config = dict(
    norm='layernorm',
    optimizer='muon_variant',
    schedule='wsd',
)
MLP neurons of a small language model. Each row is named by its layer, matrix (up: input weights; down: output weights) and neuron, and shows model dimensions 96-191. Each number is 128 + 24 x the weight over its row's rms, rounded and kept within 0 to 255. Numbers have three digits each.
Before each neuron's rows, "fires before" lists the tokens most often just after its 100 highest values on Wikipedia text that the model never trained on.

fires before: "o", "ot", "e", "el", "k", "le"
L7.up122:118095081103115177117155097114098151137129153169153131145137149144154152119134132079114115134096096151128107121113114103118119107125136110095140124110150153113128149102124115110149124166192083102135099169115130123120100083098092119132083114106122160175188091133138147137146144144130152146
L7.down122:148131121159159144084110137126156123157135135122122146111118099107116124128127154164139142140100110148142166110137169140111193103109130158105117113126159114115141132078148116106142170097144131154108157131142126131097142085118111121120095119127165101111115158144126143151122093120096142110

fires before: "ct", "ation", "ed", "ce", "is"
L7.up375:105121120144123129112144153128097151102113146091144137096146123157159148141128104116096163089104144112128130152113084095124139121119149146173172096121179172130124135148139145112132120136122149093102147107154080184192136107116137129133132168096125120088117182125117107096132112155075078116
L7.down375:152127087103139067159122132129152141119135146103154110102130082152171111095120136128126154158124109185112124139127134118077132132135170149112145125111107101155171097105145132111125149073092105137131133172125164108107138135142083121161131121126085101119120101115117151121150153130115090111

fires before: " in", " |", " by", ":", " to", " as"
L7.up105:145102152120163194122113154146122097145147102125137075118127102097129141128149099133133099112112167109107136126147139126152094092125062151104123119130153119107085148124099132130074159133089155118135120082142120105116121173116141102120148153144101142155160146158117112158125133160096108148
L7.down105:144139113112116106128123108133153124095116169162115119113126156135140126108140137142124148093137135126137156117091110138136120129132172096109174141091127132125143146129122129165161135155152071149090126116086129125135132110115138142145124120135157146126110105132108135115128188133126135129

fires before: "6", "7", "5", "k"
L8.up653:118128141131144175129112168134130127153134087151133107138136100144076175121142119137167136143147100128143129100165138096134118118090121172126168147130126130140135056164112100160123142083145095109148176121123157080130122090089149128130132134143137111148144138092133118126128118117184106129
L8.down653:139144126108121131139098111102149167084113135081121100115125144101143118158165147143151183128129109156100133106094112151124153108157106172153145121130141112110125123159150163102133130149122129173117102153118084125126138169127153139114086130108107132086069116109101130106117165151136107170

fires before: "ed", "end", "el", "or", "in", "on"
L8.up599:082137108147078112109163141162119108115134142123142159112135138139136107135107135147113146158110103104096132141150202125157171127101116092138172162128125121146156113113122118163100116155106108145138097146126118085127149131128129128145084113097165147119171108082118148086131115119158076146
L8.down599:134119133105060109085084110150109077149149144149164089139123087094106146125152119163125128110114131165050129117137120142121104130142120108117165149155144096173124127150140136148126140095123133155121109163133150103098139118114128143103157163139125155127132094128124109122056140157130177154

fires before: "h", "ion", "al", "{", "e", "ut"
L7.up265:087137088169164099098164139158089091105168142129140125142150123096099117174112108104102152139144160131124094117101133126131094131152137154103131160080099115127166122118132112110130114140177160160146118118069144113127116167134140142090134108143137177114125118126130107118135143143090139140
L7.down265:145118109122128135127095135142158164129148100137118094140111126124128140135126144108110116094105158164111140111156112103140167149170099163149137095132152120135091116139158137164121113070120101147118135147128135169121161129139148074133124120118149105164166191156124086144103120119136159118

fires before: " ", " A", " P", " S", " C"
L3.up635:105118133089123096139151137169125127111177120133074124067121093132163123146158132121116149106133149147102122154081096113089135140116124136110121108150126134085159073065144114114150143121135137090143120129054117150138137138127138128115147093130133140154131072160136145124153170137120135136
L3.down635:131069092126133106064103143123139147094136154115157136120112114120119123123138089170083150145114165132105169123116121132040148108117152089096076107133104114151118138131135116106161129126148181123150124121177134108125120154106136114117108108134130131156153126150126105097127164161094186122

fires before: "c", "m", "p", "le", "t"
L7.up192:097141109116148105137165106149125140153104117118137164160158112106142108120151168128170148147161140143130111135161104157109128091123132145108114113073139167148123122101094117132165077123108095166119096142090097100112144133126101145115171090162140128158110128121160158116153083101104122129
L7.down192:119105088137083061099130116121075107165100148117139141175121140149117117123132118142121128105141156084183143118134118154122105128129118104120110149154159149116154113137210117145194117156134155093146082132153099145129138092124136094130113148109154129100104126169092173134127126133142083104

fires before: "p", "an", "e", "m", "in", "mer"
L2.up13:145144110108120141106137109126123119120107142128130130115135157142152185082170062184124168145100135148127089134145097099102120116103078166115155140123118117114099153147152135152192114118123162096126126144147123121141102174141129119109158124134117110133126114135105167107103158083142119110
L2.down13:135073122114154144098096088123168139094124111104093196087152137135135196085107110165127161096092118164123117134119102099164108122161108162151157147155103164128152099140129164150146122132112127138119161131146137118177122131158112139137120130103141121159063132127113134132111095116153142125

fires before: "s", ".", "%", " |", "es", "or"
L8.up611:141145120126176171095056113131110141086095084139101105077153136104128137141098136124117153127073109124122136136117136127146153108104126099150144131102149158159122093120177143154092117119135147151133106119101138147111160165138145107161148149115119103117139123151176076135126173094109124147
L8.down611:081134105149128134109145148123136160156112135111119068114126140160143144128113119098140104140107157113172124102094169129119146142150157134119115111105106107118114095146072129119135146158134170149150148152140117093133181121092115107115148150168098135145118125113101121124094160135128131157

fires before: "g", ".", ",", "0", "1", "5"
L7.up734:150123094136106135162119142137110130141158151126112151101121122144123167149102170162168176157127178177100089147194135164150123095150098179128127096130141116142147089114108162139113164154121095122129156152129134126094118129116113128150109089127126174136077134120072127114121131105116125158
L7.down734:090111137144117149168126095101084127113123098140141149131164170114153146119138157098110123111141104148128151096087137103159138125107117121129206111132120126082144135163161110140087097183076149116104116160105096098111135140112115140161116140105125142161172118142147129143095124159141164110

fires before: "ed", "ing", "s", "an", "es", "ity"
L8.up526:108097128134074099103130131118130113144108144118129112121157172133106107160109172112099147118147132121135098135125136144143113080085120113121165128174119123137187098120158147088127126136141121150135102124129187177146110158134150100206127127096100130094150167110140103123115137147097139121
L8.down526:167134114142183120145129080116113149109135109188119123110111153124157143121106153128153177119099140108127110132150097132111144107090104182119104128126136148110074098131159104089140154107143120126169143140156121124119141085123120129094167130096154115096130154128171128127093143132172129121

fires before: " ", "an", "un", "t", "u", "o"
L8.up41:160146139082121114121134157124143156121125099128137131115164151130130142107085135125125158099155144137090131158127155164179154145165084156117123185154140096086130112134076120128097094132137141131134105178145122089133113128135164132106128160155145087153093111130135137125111112124130150154
L8.down41:101134139134125115154144119126121135144089127152126116122088130153164135121153109128123121119138072115116113138101126153125080149113127133104140180141134160130126145102102124176131144151117122103115082149122130105119122123114124113188134127085180142121135079156101133147093142158092176130

fires before: "p", "it", "t", "ent"
L2.up640:130143139125110134104100101070101171126132119156151142105148106134105120117166132176154109099145119122178122166106151118109144123114146156130127131130135172086097124147133127150112151140078133138160119109113140125124097159147086076153148100105116116133162127131099123120129141115119133121
L2.down640:119128147119142111106117116109112125111132071151148122108136107163073148144146143120111100139122134102136162129138151128117165140140147134109176137097109139144146139101106109155075124168114139110141137117151137149091145128119104092218127113072151083141144148145097150171118098160156103096

fires before: "ame", "a", "om", "n", "t", "k"
L8.up591:135098119128146091113143123137139110105132122127117134100132159138093114109118128123088126153139139153142131081138130146172110124106082146138127141127114131173126139133148153099088109102169150129140132076102127103159078161140155159103152152169137130147138116163141090131134142101083097107
L8.down591:140163111135148137202179145127140109130141124181120138166127125133136120144110147161107120100110146120095137125117136137125132127180119143098096138185157102065134112135155125118144128099106126142166084116140103140124095114148084123152112101144105163147111138088162104085111073096128135141

fires before: "gh", "p", "t", "e"
L7.up20:165176119150097098137168156120142107124111161126145094139156134084141080130122149091112139133153136146134132122163081158168120093107132134137127138125096115142173126108110137085131134099129145170113112113160108086124184138063135113139119129163101141144112125078155129102106123143088161116
L7.down20:135129106154113129120114106141093143139127122081131102110107129131130143128104139136115092141085123120102098129091090116152146128162114127071127143113113073128153142138127166121173140102112113126106138129137169094111089125142120067167106153141100133127177116111145116165135133148159117132

fires before: " |", ".", ",", "–", ";", "m"
L8.up216:139152127123120109184127127100173096120158113122126137136119129091106120183083117135123126157137141125102120127109134125135134108086125145127125076157087171140099144108099144121121136146104127144148111133138096091122155155136162110121103113137140171160092126129107094136151136079090084140
L8.down216:151155144129122125122111100123120147122143114123168110128128134102141162149103126117110142095141091095117170114111127143104167146146163151132104111137118124109127128162129124147104112187109112146106155100189095112109103114134136084129110085145090130146137130148163157132126153105096135157

fires before: " ", " E", "v", " J", " D", " U"
L2.up679:110153096122102097115146153151136122114145110120103128102123198149122106138154113131123168082153165137151163147101102120157112100084117168131123142160151137136171085102110117117168117151130128123112129148088124117102161132143130110143158115145111086114105123158118140160138168121137160124
L2.down679:100084114110139134063101172122105144144129120147122121132116122096160125090096071163100203127146134134148132139124140133082146133100134126098096119097126117159120152134119107116106135108173151115133156159168126114134142126113140134105133079145142113143113150170100106112116152142128168073

fires before: "on", "ter", "h", ":", "in", "il"
L8.up738:128163131094140148145150161140137132146161116114139121113146151097109161150127126140124112113104111092125144142119124141150135104157122177186100149113116137101131169112157121164112182125150120111146125170132132126119095099137173119135126136128110093069095130118158126115142129121138150117
L8.down738:106127168128109132143143130121124149108153146096131131079097135096168163138120115135121122102132129144114114097114113090127099103130115132123101134115110099144084108107170142134101098127121135122158141140130153123126150203161109164158093093139088104155106126141151119087116142146139157138

fires before: " ", "\n\n", " E"
L2.up321:143139121163114140059077144137119124116147114205097166104137132152132110123169136165111156096165112131126155185136125131132111119091115090145095103130153133096169096084096149146147136124126119119148162137095141108105149114138093163138115124161084112107138098112144120126124088144103157124
L2.down321:138099140120146125085108141109144133126123162184174157132134105146080125155160130123147159133122149156116109137146140081123134099107128071069118110101099152099127151124141130122137133105152132171114130174196101164096153145137140142121148141143089120154125115119109142088100071142115104095

fires before: "s", "se", "t"
L3.up66:142124138149139137158136120110144116092154144059106107131130123121106092086112100102142137122111119149133100129168148096085148108153089168137155155108106148127207117179120118103111150113177122097101118130155143114142149139121137141153155107119096131102081104136125110130116147116125167120
L3.down66:145121140138131154132111135143131092099113091101109124090101088106112191117111128128129129139143163129139135133132111161105150150148104105154135147108149100147135123181152143131124126121074105096122146111124148166161146136119121171122095145136154135149198163075171101085133137158116158110

fires before: "ew", "ot", "e", "um", "ame", "ation"
L8.up477:142128137123126144121170148118159134109163113094137151124082172070107125113150102155124125126174086179148145161151120113158116127109091143088172138098140105146162122101094147123144089137137134128095135145112135123101112111127119120131120182093158140141129140102115140166081133168130085155
L8.down477:094076090125094110112171193150113134139158122153147132101103141109138109153143154125112126152090116144158133130113120125146138148135158121067148139121175122126141138107098110124120158118157150112091164149173170151127116105103154082116082178068104143092120159138138138097114095109134106174

fires before: "p", "t", "ver", "w", "ut", "ld"
L2.up303:184144132145096134138136123132168108103112084102114115110121153171142157075094163089155116133145167093107176106101146120131123110119155151079111103126126130131099138145171093141099123159119142139130106136144141161111135136146156157112136083143113131127068104158111133112125133138088124135
L2.down303:153096158138113122163094119148139120137135100111098136139098133174141113113089150107139143153099137094109181112109137131160121138142160123111115110132121152137099109119115114160113130124099154154100109114140142121118127124131143152077122121142147143153110095123144149152142082132152122137

fires before: "==", "I", "A", "===", "The", "S"
L8.up697:166125122115135128111125156140081178121134139116134077132179113070153149166128127100113135103134156132135124100128099120116139112097098120119111133095160158102149152136136164115123113152097108125122161138131121104134092164143099117117145103110129103076114124135146102112137134128121134124
L8.down697:133178127088118075146125130131125110162141127118120125116170115087137131129129127141141113115097109119156123122156165121113106113139140140133103146109123123137131139141105090121106127128141120129130104065167156144110103149159169185115139162124123096143124126115082130121122108173139168106

fires before: "n", "ar", "ion", "t", "b"
L7.up646:120165107139129125126124149089093147159111148112114107144162134117118159076123127139126102134129145098150131121138096114099140102155120125170153154129116166138095132132136140113138121085095122120123142127144147127114110135100168154158149154120126151146109116132181111133154141089102175117
L7.down646:076098134122108139174122114146152124138112143134102105113081159120080097133117130161121095148127143170112139083118124123159160152139084127155111110158127136123123115197105108102120147176094070122098130097166126127144150120130156165106106125163106160090154140127124095159115118125088124154

fires before: "0", "ul", " m", "2", "4", "al"
L8.up584:131133101150158128100135122151167106125170113110167093098137150115165138075103185138133140129116105130103145093140122086142144113115141117176135165120124149147131117143125177123093121113066139149156133144115104104160150106164095144128159071118120124138111119090142106172151058133131111115
L8.down584:092144125115091141159131089134096114076124135144102140124142136109149121173119136119154114163091139135148144153142147206115114097100085138107152111171118102123178119151109097144106136141119100151112150189133117150160135151110124141119075134157172132123142108134175114093142156123128153142

fires before: "==", "he", "The", "A", "I"
L7.up453:130158102110129137134146165149131131075110139101144150159164135133139128127155134162147160099153122132086107143123070144110176135100146133126168129077112173100111132133121123132103149151092122114173144135133133104175127131109104157106123146119113128114130081129138138113100118185142114099
L7.down453:135145134151121128131105123099113151101124152079111162103106134104134136121105186109088098136118143178098102117149152151119076154111137121115104145132132098125139164165101104128122116123137109125152129130128138128138133121091153126121145105101107099112066105145157140127148115147095123109

fires before: "ip", "ian", "s", "t", "o", "k"
L3.up171:121145102124113092155154115126150132115117163121127152129123146101108112144108156084092136184104118120147134170122119176145110113095131139091157142110096153157166145148151149131142107118141142153149100110081147163090098153124104099116140126129091082114124132171149186120088139128135107131
L3.down171:108137117112131104175132103127144095115129114141150166130108129168126148167122179123123152140104113120134102135181152173146124123152113089155105156112112116137142154162079110096171108111105155145120147077120188081113143157115118115093096131134166094151143099115149137157112135135117105104

fires before: "e", "==", "A", "I", "H", "==="
L7.up107:128153090149166160122117133164132114070129104096094088121142167159141169117157113140092158102176134101143088105123112143170146156105118176111125137068143153112145106143113169134125113122138123123134107136125136117153113141106111102110072092124138111087127157158194119079132145142139107151
L7.down107:130183136127125085146162148122108105118087113096124131089113151111183158117122150146148100137123107122130097118095140104112080143109169106100157146091158143110152101164109140154110127154092138124106120152123185109127113126124161126103131120142132101135137123162116125163106159188121118079

fires before: "u", "il", "k", "is", "on", "ut"
L7.up315:151135117119124139129133116160147120121115102127142123120163139138179108167161142160099151135141132117123126124089129136134124094094129119157141157129182165134106153138104149106113124111130137154126127115150124078131166105128165147153155133096130113143120103160126137102166081138122185098
L7.down315:171132125141118093137122134093139112116096139110088105043108115084142118126119115117107152107088149144119156119136101104169165121136143123102119095148147133135141154123173151125101140135138124145135136128115139120137134169115078197117127135152135169126131108096125150172078107131133174083

fires before: "o", "ot", "um", "ov", "ear", "ew"
L8.up115:115156104082147100144125150109113122153114131098115133092109138115121128126129118139118120139127080104135115191116172137151153157103055167157139145153146116123124114157105168130138110144150133147149109141122086110090104090105151148137154123153151165123125103091144113107138137145177080139
L8.down115:198128149119130097138142160132150133137134142106125128113079079146131121144107108121162148113106109188137160136125166146108083084128154148111110139150140134120121104145093110097143126148102147106126088128118133103170127113081139116127099175129103104122122120109123157081089154154095078149

fires before: "al", "ce", "ut", "|---|---", "ed"
L3.up437:164115132127100146138105133160086099111112173125139130164124104143082120160126127135118145129118154129157104175111140149102133138149140137143115158094137129121133143126194122126152181191147159114075111184134088123162155164178138095141086159145120134099105108126124139130113143133146116116
L3.down437:132126135126152108075114204148147134169108105134123104175126109117078125149153129129120151128117149104061121135110129127123121162135146162166159132137128112163087098163110134135158186156113134148119141138095138121171156101127130115128129108129090116089110112147163119128172121114149153096

fires before: " ", " J", " \"", " A", " S", "0"
L3.up326:106158133140105108153164109151147108112089117087145119116167105096144132154146117161129134160123096124160095117154148142139111165166122144135145109099133163164120127135127159105168166181105137121107125120119155166104144114166138091100094102114155103156106097122122133144130143165131113122
L3.down326:146095161122107148108143132126092174096114109112090153131151131083129131126082174112124116180124177120126138134123137115166148123122131137112121117125156128133114137074122160136130127111171158143119192153119111153154128138109148143152142129124129145099145132081139075126113148132129107167

fires before: "r", "y", "ical", "ist", "l"
L3.up93:113135133129131084149159132145122182093123106178102111123151133124130141148143106127150149073143114101125096141099075095118150128109116120110126133146131117159159110095158105136121154145139133124141124147120134181099132099129127144157119114087141117142125108121147121105072060121117129117
L3.down93:132133142127166123112115139143095126143126097140130126106114164172173165087110100119115100146142074130144124142135166129144087123120147115114116124114115174090168111119144156126165098091120186163144126171147140112121127148125134072105135076098122142133106151139145134101106096120131107144

fires before: "=", "-", "{", "P", "M"
L3.up197:144122107175103156110163136097130156107110159162131149155141136171095114152118120141126175127103138113137137133127151149114105116137103113098157158094105108104136108134075108098159159126158140106093080078151095117077109117142142112148135098140076137150102126106173142105166138115109154126
L3.down197:164102084161094117131107119123137124119188155160118089202148148125131076145099107123162132136156159116137095108150074108106132131130142166141126164174101141142133133128109132153158107139097148138134112138131107141097119104126145123089112164134124131092136117118109107138163095115160169104

fires before: "an", "h", "p", "t", "ri"
L2.up502:128154142146091142098125067134122107087108145152126119086102160103120194154131147105104131150160121130137155128069146151112158163139156132150107110111154136084105163149134123149085155106116137132119128111105190126130111152142066109145131140131140097086131132111135105136147128128137084137
L2.down502:108101176132106133103124103125158110127104143146158132081137106146126120143116133063130131164147128110173141110097114154134132170155168109154122113091118156113030105101138115131095165102101162120137142092159143138160130104125096122170102142104125126120117144125114155107148116153139144139

fires before: "=", "P", "M", "C", "=="
L3.up100:133162134157118154133118145094096122115152131144104089128173163130177111150114080117125105109110161118100111145128125119108102115127098135137120135114114121177129131122139085091167152144156134141098118132112099131087125133097159091122097131168149096124113125106176104098125156143111163107
L3.down100:157122141121147123167121107102135153151090185139120123138108149128166137158124084141140123114108120168176099184124147093086127130141136110142127167093125144179139079120073088152156143157121131104110166116122161065116125118105158118102124130105113091134138162100156155120158116105126161111

fires before: "ed", "end", "b", "p", "e", "or"
L2.up411:120104106127115144096094098145143119114110132117145162081138160088130084090122154131134163137073129140105090147170142117102118102107100138107153132160124115108134187095165123126173099132140165150124086119158123107170129145128126161088143149113117123107122136127125160121142147090148036133
L2.down411:092105104105114119101057134154121129195114172125152181104120090149173077120117167110119118138128124101133133180164195105119101143114111134133114132168136097133130120098138147145175100142090139127102126161115127125111156141112114117117108122091145107104114126126134107115141130168149101147

fires before: "st", "l", "g", "ct", "n"
L3.up400:158156147122087135152127137111142078096117150137105126138128078161150148121134135049088114135163133120141130151091167111099120168145093152161128097160114149096142103135195156119122124113131159105142131118138125115094131103146138127147118084153154105154118099085094134067129120089112141178
L3.down400:119125135124144146132139135066108130154165122148099145101092118150130186140151172114070134118115104058101101122182139117120097152146129109124117122147101160088082140129140131140102104126120100141138134156141123141167093141129133109091120110114109083128144139155109135140102105104094110135

fires before: "n", "ut", " with", "r"
L8.up141:139133114128126101119137125105101111095112130146103154171117139132099134151086120093076105170128132134132136101147123140077114144101102175105117137074035128123149137114083134142143182128137144160110111129145116134174164130151168121122134107158140175115112107127117113120099114109123114110
L8.down141:115124114102134117163109154127145143082079114130109142107118139168104158148083144087113129101134159125115163130121121168133148136121175130106138139168192152163140135103130147140109192110117074132128122109138120093128124158114163153106087106150159070098111113136201118127135102109134129115

fires before: " ", "ary", "ber", "4", "9", "1"
L7.up165:108151152153132118157088096092129121144110127118114115120125127151115144141130113172122124113098100151102062109106122140104117118136133139081122138140134147124095161167083189131137133161137053133093170172132125100106160122137134145093099146102081122127095094123122097110144125176166179131
L7.down165:156086119171103159137108129140127088097123139130141151124164174174106097127128111158076163133126141150177148150130164079174137104154121119159140107146099143091105133135082104154092134129178155128120120129124092158127124145136128110131091140154161170162138162093148117127150104138121099092

fires before: "e", "er", "t", "ter", "th"
L7.up525:123172105127144096097128115155093139154161092109138158130134129131134091139089098137143160153145109112124130134112090163104096132118092143145182179128098133154126109139129121083152085115165134084129109171103112188132137135167078143098126105111129111147110141115090179147126107129146094136
L7.down525:149153100127155123107153140103138053124116057126114155143140122148132156118107157125164145122180129124101147141158166149128127137150125125144180120160154127132091138119128117146158132155109151134098122127151134148111150105100125120098098112132171091124116140107129140159125107130113116129

fires before: ".\n\n", " |", " and", ".", " in"
L3.up641:126143112127152105127138151070094135111128124131105141125125122098155130162105143151138166088141151114111119098138091093124153128099142123121126126147136117158101144118126110114087122148134100111166132108110154110177145131137102121086151113101106132145092124119148091148150133087062132159
L3.down641:096115171114137124161117124140137182139135181128100076099112162071193134159123124148138160092130135134104119121104088140113121121110175136060148102140119122131142152095106142168144123144114106126153121093127129106151114128114104171105153130090096114141138115110123105146163144135128149119

fires before: " ", " L", " G", " R", " O", " C"
L3.up110:103147158158115159159080142142124165134106128187115145131135147165167145130158153155144122142147118122105120109180110123115139088113096100106145135127150144124088139121142132115111129117145132123166168128104137123109159129127114152119048158129132162139130134114127139122181119115090144097
L3.down110:147114132104089129094165132108101117137098148114125173108083163092120100147143131087153122151148139137134155199100098107150121151138134141138101097156102131098113149107175132113126174097091134140120119136180138118131142111153101111163140146144121093189134086161098103114133102150124131111

fires before: " ", "an", "ct", "id"
L8.up260:178116126138143135139111136123119163130100134108126104142126120120129173115100140167136121144157083112131166080130128174127116122129112140145076110166103091120133128148174109148107119146170116118131144082122101157099096124183126162149070113150154116163063117109132112152109126116111181170
L8.down260:164154130125096115117118076133101135121140072124133098097140164158105107121139115113132146170150167158108117154124122156147138162124093157131137155089142142116128133115126150138185134160077147121146139122158100058122162123119171132133118150132142131160160124114136169146122109136113128125

fires before: " ", " J", "n", " A", " in"
L8.up518:121096145167131098142141125126083073115102074124080107152157123123134092131142110127148133163128115103101108112140121097095140165110095144090129142133163152109123133150142165095134069157115126111087174106122100157127109156146121114157119106154127117147098138114100133146126146129125107184
L8.down518:131124163132131118128111136100094154101103120102157128166113168122180143111145086151159128138168122146106106104119105149105106127153084174134132133127124118076155105130119145098145135118141189102075176119129151174133155133151140108127106133154160156113145129117117135121147105119127131136

fires before: "u", "ou", "on", "en", "ed", "e"
L3.up187:139160132160131108121121076132127101148150111149097135169153134132139179149138115184132162134157140104140140168142157135117130161106105109154146080174138122157149117074147151144146103136108154173098152183122110111100160104163128128121152131133077104157118099086127133111132122089084166143
L3.down187:187155150133134112139098116140125126144110101137147123143124083138119102101125134137099114091151125119132114127085151127085112142157154119089123131125090178089103139131152119118133101155084076117124175138153124125103137113130162080138089121149098133118106077122147123138103131152179155115

fires before: "d", "v", "t", "p"
L8.up705:136162108135104120156149132084122133102113126106133151116126163129149101149075169101108147120120094086122132126167137133127127153118138135132171137130138144090119092144113136159150101133093111171129091128102118142129103150109146128102135101128162120130107135078104143112115153089128133118
L8.down705:105144126122089095088108100091125115091121098086103177124130134111144156102119158091122133119111155136162159119114110151138118095137164129128118110208119125102137079125108153119150159126128119088122093120181146147133149130128152134142132132110140133130118123137167078121134134144122170174

fires before: "ing", "ed", "s", "er", "ers", " the"
L8.up754:130144141113136121124148141095118131117112153098130101104155124146102124165170176130138137114133149131117076123090165135131102086132158183091158143165142158137166165108163133139111126118159101116094122122154132134168114148100161118106163125105134138081094090134083101112120138122140163118
L8.down754:165120116139129144117126109096098144110109158131131143124115136133119144108159142148109112173149119112130112160132114151127135134148125115129135162140090168094115082168128100119130119165139085175143126158079146085139103121159097116124151167134132097099127143116122123125090153097133156118

fires before: " ", "ch", "n", "t", "s"
L2.up408:108121124108107197130130127092154154128093094148133124134113133145137130069117100107099130129135114128142133110144152108125193145116142139177143102132139147148069071141116146152147152159158127120132103103149122129117121137149136150153093146112142125114100138111132122124125104149149119097
L2.down408:123144144114171140160091133145163147099149151119155115146150168162099142137121146094134104160094111138129094143169071116110138129122143108130101103132104154107150137126134143132080175130131134122121126129089140155076144136083168107102104090148114116088152085159107058154155107149130122169

fires before: " ", " P", " S", " T", " D", " Y"
L2.up155:078112169102103137170135134111137098129108141131127128114138108133101181151167098149122121121132143126128119074117097119133108144099158171134117103120113136098122145102181100092115117133111158109131101157047153142151176143131117098158152133091151140172087139134118184107127156149109134105
L2.down155:127110158161096095130123149095150135134159119102116135108100089132146120135091087115126161111111141111104170112115104131133126129134177101107131132097164090137124105165144111139118130171086118146157110148142120107122109141143079094092120138119104138123162132166140102066162147152146192112

fires before: "ct", "ce", "al", "is", "u"
L8.up317:137127102133116101171146119115108166136140134196105132119153137117146134147113103104118170101129130095118120124154103139131108155141134155122136120133120156135113065113138105116157122111096134119076145145177137103113167120134118128111086105097110163101125140089096122138154140113114104158
L8.down317:112149131067136120126115169171154145126123144171123096113132135142110153184164165152117128135104136118162154142139147115099092152111128165126143120131135113158116104078104115107097100124160069098122172139146115136077131139108161185118165080103161157147105106123092127091144132123123089112

fires before: " |", ")", "0", "1", "4"
L7.up675:132105152165116122133132114155129107163135137169133124127110104145151119154116122113118153137109116118074104120073137128113106161108142127107140096190129155134137093136106135178122072109134126196165128171141131107146162149136091139155092092088143089151139113105138103141162152128144145140
L7.down675:139115124088113158153126122157116135124126102123108132182163113124122084111100161138129124139103152148156135125134097116131144089148094117172137153113121130080113153145123131123125126195155140084131146134167135142106111118111096064119115102144112163067105124145129124101124159156117146162

fires before: "nd", "S", "I", "s", "t", "X"
L2.up604:160173129169121133124144156089128181094111145125110119123147092100132136171119134111123092144147117160123105152115126163128117097129131156116127156117071147164127106121197106113152102105144101115151142073144130126103145127120124107109096141138151104119120116095151136138100150153056126148
L2.down604:133131139142173142115128126122156156109143139116099127149124141101123144160087126104141092147146133133107117111120112140128096129134129154152141131098124129138110142158112113122165113114113122087119122113164145089153135096115156098148132126160168079078127149137150176178117109172099156138

fires before: "it", "iv", "ct", "t", "n", "c"
L2.up158:098147152103110158097170136112158150111116125161136115149130135109132153150139128124057123118152156114105135130098113143131086113110071126133142122124096132121110145139179169084133177129164096082114102049132142085133111138132149097126137120137135129147143137145128098169165129119136132176
L2.down158:148121158095136150135098103111095151122111139156156152173093142137103135111135145137101129119180111093139154092120116160135129093130106171129144151112086109119119150118127113114132145107129117117119151087142163116148127123155174104103101152154186095137171120133136090127112113090170126142

fires before: " |", "|---|---", ";", ".", ":"
L2.up327:134131134116142124175122125117112136082106095107108171128139098110135070121143125127086092063151187073119130168068124134125105111101122135133132117119098163111120122167170188154122150129114117140110088114140107156107173090126124164133114144126155134140125147117136104125131129160126130119
L2.down327:158152068129115118123099115129088079119127163116169148122099147126181129165143102100104138125160164112127124161140120138161088132142123161119131164130071144140115145157095138162134120134133136152118130141134101116168114108124134124143119137104145164090084139106132093103109178096165108096

fires before: "ed", "e", "re", "ce", ":"
L7.up431:112115131135039134101150131130145111154159118147098120139105175183134147123164123140178127136138129145106146158148126116163153124116109126140132152153143138131120098139125140109075156160125135127075081132101181107121150123128140107125140163131130126129127160077163116100114146094109127136
L7.down431:125121121111151095115169156119113112124151097162139153110162135118177110117112107145104149107144128109108053117113117170141108127105138132126099095144134102117125123093141095164164118140096129172170131165153144143110082150139158172102148163121110187116152104123144146165161132090154098159